From a checkpoint of a small transformer trained on Wikipedia.
Architecture: LayerNorm before each block, no position embeddings, biases, tied embeddings, ALiBi.
MLP neurons of a small language model. Each row is named by its layer, matrix (down: output weights) and neuron, and shows model dimensions 64-191. Each number is 200 + 40 x the weight over its row's rms, rounded and kept within 0 to 999.
A block is one neuron, or neurons of one layer that tend to fire together. Before each block is what it responds to, as a language model described it from the Wikipedia text at the highest values.

Description: Passive past participles
L8.down83,244,120,268,204,221,161,201,222,160,264,139,169,169,184,234,226,203,174,199,195,206,275,257,222,191,182,144,171,159,109,170,199,298,154,117,249,151,180,144,253,247,189,119,134,243,174,249,138,195,114,197,165,237,184,121,231,214,128,250,211,212,254,160,165,182,162,241,181,199,148,215,312,229,213,239,186,186,220,248,185,191,215,203,223,191,203,188,192,190,265,180,219,184,209,217,190,270,217,157,225,195,148,213,264,196,172,179,230,201,224,190,244,255,185,148,211,234,262,136,308,223,205,221,175,230,199,227,147
L8.down116,193,174,161,151,131,232,258,171,194,177,204,211,203,147,235,226,181,192,180,149,229,170,174,133,245,171,260,186,281,174,214,243,211,215,221,159,189,209,241,144,147,217,127,281,128,193,212,219,199,172,230,144,194,175,260,195,237,189,243,217,208,235,244,261,167,227,223,235,245,168,178,250,201,217,203,205,193,192,132,170,187,236,266,193,205,256,221,160,208,182,235,162,254,180,250,136,206,216,166,175,191,211,202,226,187,175,160,237,263,197,280,195,215,188,238,159,165,313,159,160,203,256,231,204,170,190,171,284
L8.down128,261,210,197,199,141,151,198,196,205,213,307,82,162,198,258,207,162,133,241,164,174,185,242,232,184,175,262,193,144,210,210,234,194,260,162,165,195,128,223,150,205,168,146,204,247,221,261,279,164,309,252,202,164,202,167,227,174,237,175,210,248,163,163,181,224,152,237,178,192,205,168,131,149,192,187,204,198,206,214,269,197,173,191,202,205,176,265,133,132,119,239,203,204,225,135,191,191,210,203,209,226,226,182,151,209,219,190,219,190,190,214,193,235,114,171,145,227,148,212,220,198,236,230,152,227,213,200,234
L8.down153,230,223,205,214,238,194,255,239,168,198,212,156,214,141,214,191,153,190,253,120,235,223,253,243,110,179,186,149,167,174,141,219,184,224,163,176,249,174,184,316,162,155,162,113,148,211,191,248,204,190,186,173,188,203,241,270,191,214,280,214,206,193,245,148,254,222,195,175,187,208,158,107,153,228,187,170,229,236,140,171,170,211,221,163,234,164,212,129,204,127,220,222,267,156,246,192,200,270,186,168,232,224,162,180,193,179,206,230,251,206,147,147,183,221,222,227,190,244,280,240,218,163,225,181,114,198,195,182
L8.down192,142,147,221,256,217,247,211,169,264,224,162,214,234,279,291,212,175,153,215,147,210,212,186,141,222,233,179,248,247,187,205,232,255,128,197,250,197,197,239,274,205,156,238,246,107,212,208,229,152,173,191,170,189,200,189,156,143,216,203,228,191,255,159,76,145,131,193,211,190,134,186,106,187,232,204,190,211,154,201,223,266,172,166,261,259,206,204,217,188,208,131,233,141,121,199,167,200,314,236,192,207,171,226,192,225,199,280,168,241,265,160,239,180,132,181,161,299,212,206,137,176,201,169,217,197,227,219,160
L8.down277,245,128,213,167,176,254,172,213,230,210,235,215,209,207,238,185,198,265,179,226,145,186,246,116,161,168,243,237,213,253,171,185,186,197,214,264,235,213,202,180,147,249,241,137,174,337,207,216,305,194,233,301,165,158,210,258,128,155,205,162,245,194,216,189,196,185,168,102,261,205,208,251,220,166,133,146,172,200,206,234,219,195,186,246,203,188,202,201,159,175,197,196,217,186,144,244,233,176,195,171,239,172,167,146,194,188,252,232,188,162,235,278,174,230,230,272,114,232,150,90,197,113,191,234,136,163,172,175
L8.down321,174,160,211,190,170,231,166,182,205,207,227,210,206,238,148,172,150,151,252,190,182,190,246,178,154,203,152,200,195,290,183,246,250,256,131,271,161,198,179,157,228,220,244,199,227,192,206,181,233,162,218,219,190,197,239,172,112,222,142,189,170,229,81,228,230,232,236,247,164,123,243,214,198,244,193,168,165,252,214,184,209,247,208,212,212,165,197,261,254,196,264,163,186,208,295,166,185,194,174,329,126,191,181,249,226,182,214,195,126,200,207,173,215,287,172,122,166,229,135,201,224,245,251,247,192,176,148,130
L8.down330,178,205,266,163,186,166,174,283,163,243,206,178,176,106,146,184,119,149,292,204,226,201,220,212,136,196,135,162,241,282,261,236,175,150,142,173,181,170,158,145,197,167,206,244,151,159,283,157,211,181,228,97,258,213,235,168,178,230,179,192,189,193,226,201,206,169,142,217,217,187,247,170,191,159,210,241,209,254,169,207,269,211,188,229,219,175,237,214,208,126,187,173,220,252,102,260,171,173,160,239,105,213,182,237,187,156,166,227,214,208,176,216,200,201,188,209,277,172,129,234,259,206,123,229,194,174,181,246
L8.down339,178,237,145,258,249,179,135,233,204,148,268,186,253,229,145,179,179,154,195,135,179,234,174,184,220,238,181,189,166,236,222,263,157,172,215,196,238,230,257,169,151,188,195,212,215,224,210,140,226,211,214,189,160,157,187,224,154,206,186,124,205,203,200,187,266,239,151,202,243,181,219,309,198,274,190,236,166,239,171,276,276,109,259,234,233,272,218,168,175,225,199,178,235,247,222,134,225,226,221,115,153,221,243,226,288,219,200,178,215,204,188,182,175,157,283,235,213,190,169,227,170,130,174,158,205,174,255,215
L8.down360,196,174,103,220,235,285,224,233,209,186,240,159,211,170,203,231,146,220,210,190,229,236,169,206,192,188,227,269,177,290,199,191,191,182,243,157,201,189,198,219,168,266,187,163,184,212,187,273,192,305,177,244,206,193,178,180,118,194,216,111,208,144,187,221,211,232,178,244,216,186,205,221,183,154,253,212,198,269,256,260,199,153,203,163,209,226,216,217,148,223,202,213,196,161,196,211,141,297,169,271,153,194,209,267,259,205,124,199,208,137,207,173,195,170,192,233,253,182,209,146,177,143,143,139,236,189,162,149
L8.down415,176,203,177,198,190,176,218,234,196,182,164,192,157,195,243,220,183,192,222,249,218,207,172,203,162,206,161,254,167,234,175,185,176,233,242,293,239,218,256,198,170,179,154,228,185,174,122,221,202,287,198,136,200,168,238,279,137,173,195,194,231,205,209,310,190,234,268,247,191,255,182,170,162,147,263,199,222,147,217,200,189,199,194,103,140,133,193,190,227,267,148,194,187,223,177,187,172,263,261,211,147,174,206,255,114,127,198,273,196,245,188,248,120,238,152,258,209,131,206,190,174,232,197,248,196,199,137,193
L8.down448,219,137,189,228,253,202,222,227,239,262,253,129,128,181,176,145,169,196,286,159,209,227,262,207,161,237,232,214,289,214,223,160,237,286,188,156,242,171,222,125,229,218,185,228,182,205,197,272,180,203,201,218,200,212,260,201,131,211,171,195,240,143,273,159,220,186,150,207,213,169,157,192,212,133,273,229,176,206,230,215,187,215,199,186,210,170,202,183,119,148,211,230,215,213,206,229,206,203,143,220,129,192,265,246,177,175,161,291,255,233,138,216,129,158,185,156,198,202,237,234,227,233,271,247,208,141,225,144
L8.down529,209,233,163,208,180,169,188,176,203,159,142,233,158,179,214,127,236,193,235,199,205,202,178,214,238,272,134,140,200,183,188,203,224,197,214,180,282,141,201,192,136,283,145,233,214,217,140,189,236,213,181,228,220,172,243,231,183,214,77,141,226,277,170,161,220,254,251,178,153,277,176,149,225,202,227,180,236,177,160,237,179,112,176,114,218,126,168,163,245,157,222,217,236,146,261,273,196,190,133,152,266,254,235,216,231,237,165,261,227,222,172,209,278,123,181,175,202,223,215,211,190,128,169,227,194,126,210,194
L8.down636,153,212,244,168,185,181,249,204,106,181,163,196,223,178,221,258,164,223,151,170,211,170,204,270,117,226,176,162,246,176,221,206,202,159,225,185,207,183,194,197,246,177,233,171,224,153,242,198,197,175,203,196,258,111,288,202,179,212,192,210,252,99,189,207,185,168,189,255,213,238,238,261,135,174,253,196,229,271,289,261,87,168,241,152,134,202,208,186,170,266,222,264,194,238,164,190,223,210,224,174,152,168,218,215,196,235,220,177,145,207,204,268,186,170,155,218,140,280,244,218,228,210,225,230,207,241,185,226
L8.down694,102,164,147,206,293,150,200,172,214,244,171,183,255,149,190,205,288,232,250,170,234,190,143,146,218,217,204,241,253,202,240,106,213,247,249,195,262,156,211,226,150,186,272,141,266,199,175,131,180,167,239,181,216,247,214,198,176,169,180,206,213,171,221,153,230,228,166,164,190,178,214,222,209,179,187,274,162,226,219,157,105,283,125,213,262,194,188,210,138,257,188,178,181,182,116,193,216,160,134,175,238,172,198,179,210,182,203,244,194,262,185,192,225,173,225,180,254,107,212,220,259,205,213,177,160,224,192,146
L8.down724,194,261,225,172,180,177,188,164,179,221,223,179,181,263,221,211,168,228,216,243,256,251,234,168,108,199,214,168,234,240,246,195,144,194,171,206,282,170,150,128,164,202,191,192,200,191,166,235,139,237,229,152,185,219,153,201,124,220,163,233,254,202,185,179,314,161,226,202,267,265,260,206,249,199,135,181,147,174,235,180,236,194,184,168,197,234,181,199,204,227,273,188,235,239,189,134,269,125,204,213,190,188,251,223,262,225,166,206,212,261,213,198,201,248,161,130,171,173,181,227,200,188,282,217,205,250,194,175

Description: Opening quotation marks
L4.down292,154,230,237,206,155,210,199,217,210,215,234,147,287,220,218,184,196,274,199,217,166,217,232,164,223,141,171,226,176,216,149,190,232,133,215,221,278,201,137,257,175,202,149,268,158,210,173,172,175,150,177,119,191,280,186,170,262,211,183,193,208,177,286,179,158,148,184,207,223,212,254,204,205,196,253,182,190,250,184,242,190,202,212,260,206,197,186,208,163,237,246,251,166,205,232,199,248,181,207,206,189,207,218,260,120,213,176,282,224,193,145,263,174,215,268,213,245,165,106,175,162,198,182,169,171,120,239,136
L4.down534,108,229,292,179,165,177,227,218,195,249,242,183,255,203,253,243,134,263,184,229,237,185,181,169,195,213,113,180,134,179,134,168,255,208,165,259,260,256,208,164,228,243,270,263,163,149,298,237,179,145,250,140,158,141,167,186,215,205,168,203,192,163,180,215,232,243,227,253,228,243,147,240,185,242,163,199,144,204,155,271,221,230,247,181,194,160,266,209,196,237,215,203,231,221,200,158,254,92,220,156,162,235,165,184,106,196,221,244,190,189,195,185,248,201,212,191,173,222,170,208,178,221,162,215,247,219,115,213
L4.down577,208,239,164,168,163,220,185,216,216,178,212,274,214,180,291,208,170,178,158,220,190,196,199,212,183,252,169,182,202,163,167,142,269,207,157,109,171,226,221,174,163,190,189,246,170,247,175,227,284,181,216,124,202,232,184,208,175,264,256,218,233,245,166,180,245,200,103,136,206,200,217,214,211,181,292,166,219,245,199,198,238,261,136,222,175,225,226,308,261,180,213,195,163,230,172,214,192,174,186,254,177,103,176,181,268,188,210,166,173,131,242,182,220,258,194,166,222,193,171,184,172,211,194,190,234,137,199,173
L4.down660,233,200,244,222,240,217,176,172,269,218,266,243,227,158,185,248,220,240,192,176,278,192,226,180,178,296,206,194,107,207,210,178,217,241,264,239,194,116,184,264,207,150,236,203,233,140,228,223,279,236,216,236,193,221,223,154,219,168,203,198,176,167,184,177,235,190,227,166,111,194,155,259,168,176,190,222,187,218,210,171,279,191,159,267,181,258,162,216,210,231,243,105,180,199,222,215,221,196,210,205,147,222,148,230,193,233,176,194,192,245,157,187,214,214,207,229,238,234,146,152,189,254,269,145,170,150,187,212

Description: Passive participle endings
L4.down99,176,174,240,143,182,149,181,126,197,243,139,202,148,186,161,163,270,179,184,119,201,134,269,218,214,169,222,177,212,233,255,156,215,210,184,215,299,185,270,115,194,187,185,174,245,195,206,185,175,227,207,196,190,147,156,197,122,240,227,187,210,268,142,193,207,247,260,175,210,209,156,299,220,185,215,201,197,173,173,178,117,179,250,146,215,222,229,144,259,213,250,224,200,283,200,270,254,156,226,240,193,233,232,207,153,172,250,150,168,247,219,213,154,231,256,160,175,226,200,190,177,195,168,150,203,174,181,239
L4.down217,139,171,157,176,234,164,209,211,156,148,247,239,240,234,239,208,172,214,166,110,166,178,151,243,170,215,291,223,186,170,203,233,93,172,223,185,232,200,183,244,191,245,192,188,230,187,291,195,272,115,197,238,157,177,221,165,160,162,249,172,165,191,132,232,257,240,181,216,234,150,166,201,207,232,288,216,154,190,245,188,173,198,229,164,213,214,176,131,264,291,148,202,174,141,223,170,218,229,199,289,205,181,263,178,248,126,105,183,209,252,246,290,238,179,238,247,260,227,204,189,222,207,212,223,255,84,194,244
L4.down700,233,216,148,235,210,224,257,156,181,190,289,172,251,246,183,205,176,141,263,151,167,238,242,162,208,190,244,159,139,143,193,259,133,200,240,281,161,137,183,164,222,208,204,233,196,219,225,245,210,257,176,156,202,216,154,111,188,239,161,219,225,225,195,282,246,215,208,203,227,167,259,230,264,172,264,184,189,154,229,209,209,135,213,152,163,198,238,107,218,199,193,139,207,237,285,257,148,179,201,191,183,188,172,228,213,190,146,189,265,160,225,234,234,245,142,211,151,278,199,209,190,186,159,183,258,205,258,247
L4.down720,169,214,177,181,228,241,156,213,192,184,264,145,237,192,231,244,159,205,217,178,63,179,191,204,190,214,215,161,126,161,141,169,199,192,231,210,243,121,174,238,234,224,242,207,141,204,183,230,160,223,244,233,275,194,184,167,148,180,210,151,208,172,271,171,233,212,230,211,222,159,266,221,156,213,181,176,197,135,211,202,253,122,185,142,203,255,245,264,219,281,226,189,245,175,213,176,124,184,146,190,154,228,237,139,158,193,215,166,248,195,134,166,223,224,190,258,210,161,219,167,136,147,215,160,133,198,181,152

Description: Opening brackets and quotes
L8.down14,259,204,211,260,194,222,233,189,192,237,229,176,245,187,216,193,173,179,269,244,185,128,238,232,282,230,205,143,233,180,212,194,267,149,152,126,244,182,137,186,146,244,208,123,250,224,242,187,180,194,195,202,252,171,220,167,237,192,248,177,219,287,295,150,215,242,185,209,152,257,165,209,228,156,214,164,208,222,187,240,212,239,196,151,216,216,198,193,283,197,198,240,192,178,226,194,161,120,131,159,200,235,208,150,306,226,225,223,212,194,184,188,188,185,167,247,197,204,237,217,165,258,224,201,259,293,170,152
L8.down162,66,290,209,228,161,155,124,245,213,203,173,194,241,170,162,208,196,218,189,209,242,184,219,152,175,235,211,156,177,182,182,193,278,205,221,189,179,236,150,186,215,222,199,246,231,135,171,175,209,240,222,191,183,171,131,226,222,156,119,118,201,168,184,179,230,222,156,194,171,147,136,203,194,178,250,163,102,225,214,239,199,270,286,171,174,285,257,131,257,167,199,203,158,213,241,284,248,179,214,264,83,227,207,186,186,159,160,181,245,283,137,181,163,220,249,185,189,161,227,216,187,155,190,182,172,228,224,181
L8.down201,163,247,220,134,265,243,216,182,164,197,238,175,194,287,195,163,188,174,150,168,261,196,195,127,290,169,182,234,162,221,248,145,220,197,238,226,231,223,155,189,251,197,170,251,202,245,203,248,194,173,186,156,255,243,176,222,227,235,213,217,287,189,131,211,161,179,232,234,173,154,172,191,171,141,174,147,158,219,276,201,231,160,266,217,211,236,199,132,194,261,236,233,196,195,245,204,172,162,225,252,147,179,193,182,140,248,130,131,160,192,251,182,244,198,221,270,264,257,280,144,238,163,213,183,194,188,278,208
L8.down238,197,162,209,235,276,173,303,183,290,172,218,225,250,168,239,219,194,302,162,124,164,163,230,202,209,201,223,142,179,251,225,202,197,260,204,176,134,170,159,132,169,202,203,184,223,211,201,226,244,169,215,212,262,245,139,186,254,224,160,221,239,223,224,212,196,130,236,219,142,243,186,218,228,205,140,174,230,176,155,136,207,203,126,207,181,176,234,186,156,268,232,192,267,161,189,209,183,179,145,175,252,208,186,118,271,187,219,233,178,293,219,239,180,200,269,174,195,200,160,148,217,173,199,211,196,136,203,255
L8.down285,221,210,212,193,265,172,262,234,144,187,156,215,131,180,174,189,150,195,199,227,202,199,255,274,170,184,219,235,217,272,266,202,165,195,198,255,247,202,259,175,199,203,195,259,284,157,235,249,245,164,209,183,215,205,137,178,139,216,242,159,148,214,198,207,177,195,292,170,245,266,129,164,163,179,157,213,201,212,240,195,152,186,159,238,250,204,182,197,168,225,127,128,166,267,178,162,239,181,239,159,268,236,265,228,238,148,243,145,198,187,249,176,209,209,236,300,213,239,240,166,164,211,204,279,203,209,181,214
L8.down333,230,173,293,220,186,144,221,165,194,193,189,228,249,207,202,246,165,201,223,228,212,222,188,159,181,265,182,237,157,192,226,210,234,204,248,224,172,221,250,186,181,261,170,269,193,229,283,169,198,139,217,227,163,139,173,273,236,244,153,258,133,245,216,173,208,220,218,201,81,176,226,182,303,162,186,161,269,149,197,271,197,173,164,196,168,164,256,182,223,296,170,216,218,179,185,197,236,167,192,125,159,179,186,147,228,135,178,223,170,223,160,238,260,225,141,145,153,213,211,170,154,168,213,181,224,128,253,149
L8.down435,178,199,219,180,201,118,235,211,244,162,164,117,121,153,193,159,234,228,203,201,221,174,238,207,194,151,220,227,171,183,165,174,172,104,192,148,224,193,170,183,253,292,207,218,189,172,173,164,216,218,177,139,289,253,243,159,248,198,232,285,202,184,153,192,145,225,195,160,204,151,297,173,169,265,242,179,199,189,191,185,253,190,241,222,147,250,231,220,177,202,166,222,199,161,160,264,203,237,231,248,209,265,192,183,207,135,180,173,178,207,213,153,193,205,222,219,214,252,244,224,226,163,257,186,167,209,180,269
L8.down481,174,208,236,205,255,172,214,204,179,253,202,140,205,255,232,220,255,150,168,280,273,180,197,176,218,188,251,217,181,261,169,212,99,232,195,257,145,148,179,177,243,159,214,214,231,164,131,236,218,225,190,187,189,220,191,191,137,200,212,236,267,214,205,201,285,168,159,247,255,266,234,256,231,83,140,142,207,205,184,245,228,218,236,207,206,222,179,230,197,156,180,165,184,118,179,218,264,143,166,253,245,241,193,279,247,227,227,231,218,242,202,168,285,240,196,193,204,208,235,201,246,248,153,173,181,136,162,181
L8.down482,271,201,140,212,179,208,234,262,187,188,166,128,207,138,158,218,254,251,173,205,194,229,266,224,228,118,229,209,255,229,208,212,202,242,122,155,203,112,221,172,159,183,181,181,167,206,246,143,259,184,132,116,198,194,165,194,218,215,230,218,205,205,250,285,172,211,126,273,180,236,234,161,149,111,206,252,181,193,303,317,193,202,259,165,246,238,187,199,181,200,210,206,267,220,173,186,185,239,171,151,142,146,239,194,137,159,242,241,197,225,119,217,218,246,251,225,225,236,204,174,155,179,186,166,204,174,182,163
L8.down515,251,256,175,222,160,288,189,211,177,198,190,177,189,175,312,165,228,179,139,225,181,131,232,240,163,235,272,164,208,224,245,222,221,150,218,255,227,131,234,291,241,235,226,208,227,151,184,282,202,190,156,188,271,189,234,153,155,202,237,160,168,193,151,206,174,224,156,151,203,134,241,170,185,190,121,220,237,221,183,244,204,180,183,218,161,171,167,134,229,236,137,252,209,152,134,191,135,158,274,187,170,210,243,176,183,238,150,196,124,239,218,212,263,187,189,199,257,201,204,233,145,194,243,200,302,256,238,122
L8.down576,278,180,229,186,250,210,198,169,224,175,111,220,181,223,180,178,101,200,215,190,216,164,180,222,194,259,235,238,183,282,90,216,255,164,232,178,182,214,235,175,154,205,214,239,200,236,181,131,189,216,217,156,259,226,221,201,244,180,143,168,197,213,182,218,227,247,242,199,217,179,221,127,110,157,231,128,159,121,143,187,189,192,221,212,259,201,188,226,155,237,232,124,159,189,192,197,276,98,187,171,152,178,205,146,200,169,189,198,229,279,238,229,258,170,174,166,211,214,190,168,245,128,244,182,209,234,266,186
L8.down578,240,192,225,196,287,122,232,201,203,190,156,177,236,207,225,141,130,207,157,236,205,233,207,164,182,228,201,231,240,206,209,216,213,227,252,232,142,194,146,181,255,186,145,186,191,147,247,210,230,218,194,194,138,193,146,177,185,208,189,250,145,186,256,188,150,119,251,216,245,176,197,249,166,191,209,145,230,157,176,199,226,265,249,206,205,198,231,187,230,241,202,155,197,299,227,256,159,105,234,218,217,147,265,152,242,265,215,122,191,191,151,227,176,222,179,200,242,230,216,164,201,245,190,180,151,180,200,230
L8.down654,178,228,233,233,239,161,237,193,204,272,177,166,260,195,109,238,219,221,211,226,199,134,179,218,148,156,197,211,249,181,97,253,176,220,168,164,138,211,215,236,213,229,204,107,198,204,188,190,152,186,270,182,203,196,234,182,151,196,197,207,282,235,144,177,160,287,205,228,175,171,194,158,227,169,139,221,210,168,135,213,231,270,197,223,167,196,283,225,251,204,238,217,234,219,199,138,161,207,228,219,210,224,182,236,222,237,121,279,183,215,214,252,189,259,203,233,188,216,161,161,234,206,217,192,279,223,105,150
L8.down715,238,213,188,293,173,219,180,138,179,161,199,149,220,260,193,154,158,259,208,233,221,133,203,152,174,195,186,188,165,265,155,247,270,270,182,186,170,211,209,209,145,197,154,165,236,175,189,166,138,215,188,173,175,232,123,179,194,209,222,163,171,192,209,161,214,204,248,175,215,252,213,193,180,155,210,235,231,279,200,220,225,236,207,168,133,215,179,200,153,248,186,244,156,178,214,157,205,270,190,265,246,195,179,253,194,222,191,135,240,229,175,274,192,185,187,256,264,242,214,227,212,257,197,232,168,243,186,195
L8.down744,178,216,219,128,226,203,243,266,218,185,163,244,129,219,132,185,170,194,206,182,286,207,208,194,229,182,243,203,187,177,200,204,169,135,199,194,220,129,208,282,199,238,132,204,169,170,212,215,225,198,265,205,203,235,222,110,141,204,175,177,163,159,186,207,150,212,229,211,143,150,182,197,205,103,145,179,190,249,184,168,233,230,159,239,231,169,243,188,210,245,177,197,180,179,229,216,206,142,210,289,175,213,233,149,290,234,234,239,237,338,228,210,164,197,175,209,209,149,175,146,249,249,207,139,167,222,243,261
L8.down750,145,166,231,189,209,215,207,238,201,165,192,157,214,235,211,152,145,218,211,135,173,177,257,248,275,282,192,236,146,231,162,245,173,172,304,185,162,217,203,171,192,183,244,226,221,232,220,163,157,199,228,175,207,279,218,268,172,167,150,176,208,242,132,196,156,140,193,182,164,158,203,202,201,178,211,255,223,136,103,139,220,205,135,300,159,210,141,184,182,210,168,165,235,209,200,255,239,177,236,165,223,237,189,334,243,230,186,252,208,134,242,161,202,219,212,243,164,234,259,120,222,226,171,211,149,205,244,247

Description: Past-tense verb endings
L3.down431,187,199,82,213,202,149,229,204,132,177,244,229,150,231,162,137,197,205,268,178,185,208,207,240,261,266,219,170,108,245,190,172,262,170,241,242,217,152,200,149,215,214,234,214,264,232,213,210,247,211,195,222,228,147,167,199,209,248,182,177,286,210,180,179,175,263,213,227,202,178,175,249,258,228,238,185,213,198,198,212,168,164,166,238,176,214,254,222,181,224,256,202,169,197,190,143,170,176,193,203,85,167,258,189,234,92,165,183,143,157,183,149,242,285,142,189,185,271,237,154,148,249,143,204,204,202,233,221

Description: Opening quotation marks
L3.down518,229,192,219,183,159,206,197,200,218,125,98,137,256,194,178,208,141,210,129,166,141,207,102,272,245,189,216,180,218,188,287,213,169,190,149,217,289,209,152,192,220,228,258,217,188,209,162,205,191,139,206,209,274,242,234,187,182,246,153,149,170,231,164,182,158,225,194,159,276,139,204,178,161,279,210,165,199,161,226,225,156,214,192,192,166,204,238,240,227,194,232,103,170,187,182,236,200,151,183,206,261,194,298,148,167,162,250,223,205,243,221,135,202,170,212,227,205,166,275,116,234,243,197,214,155,158,119,232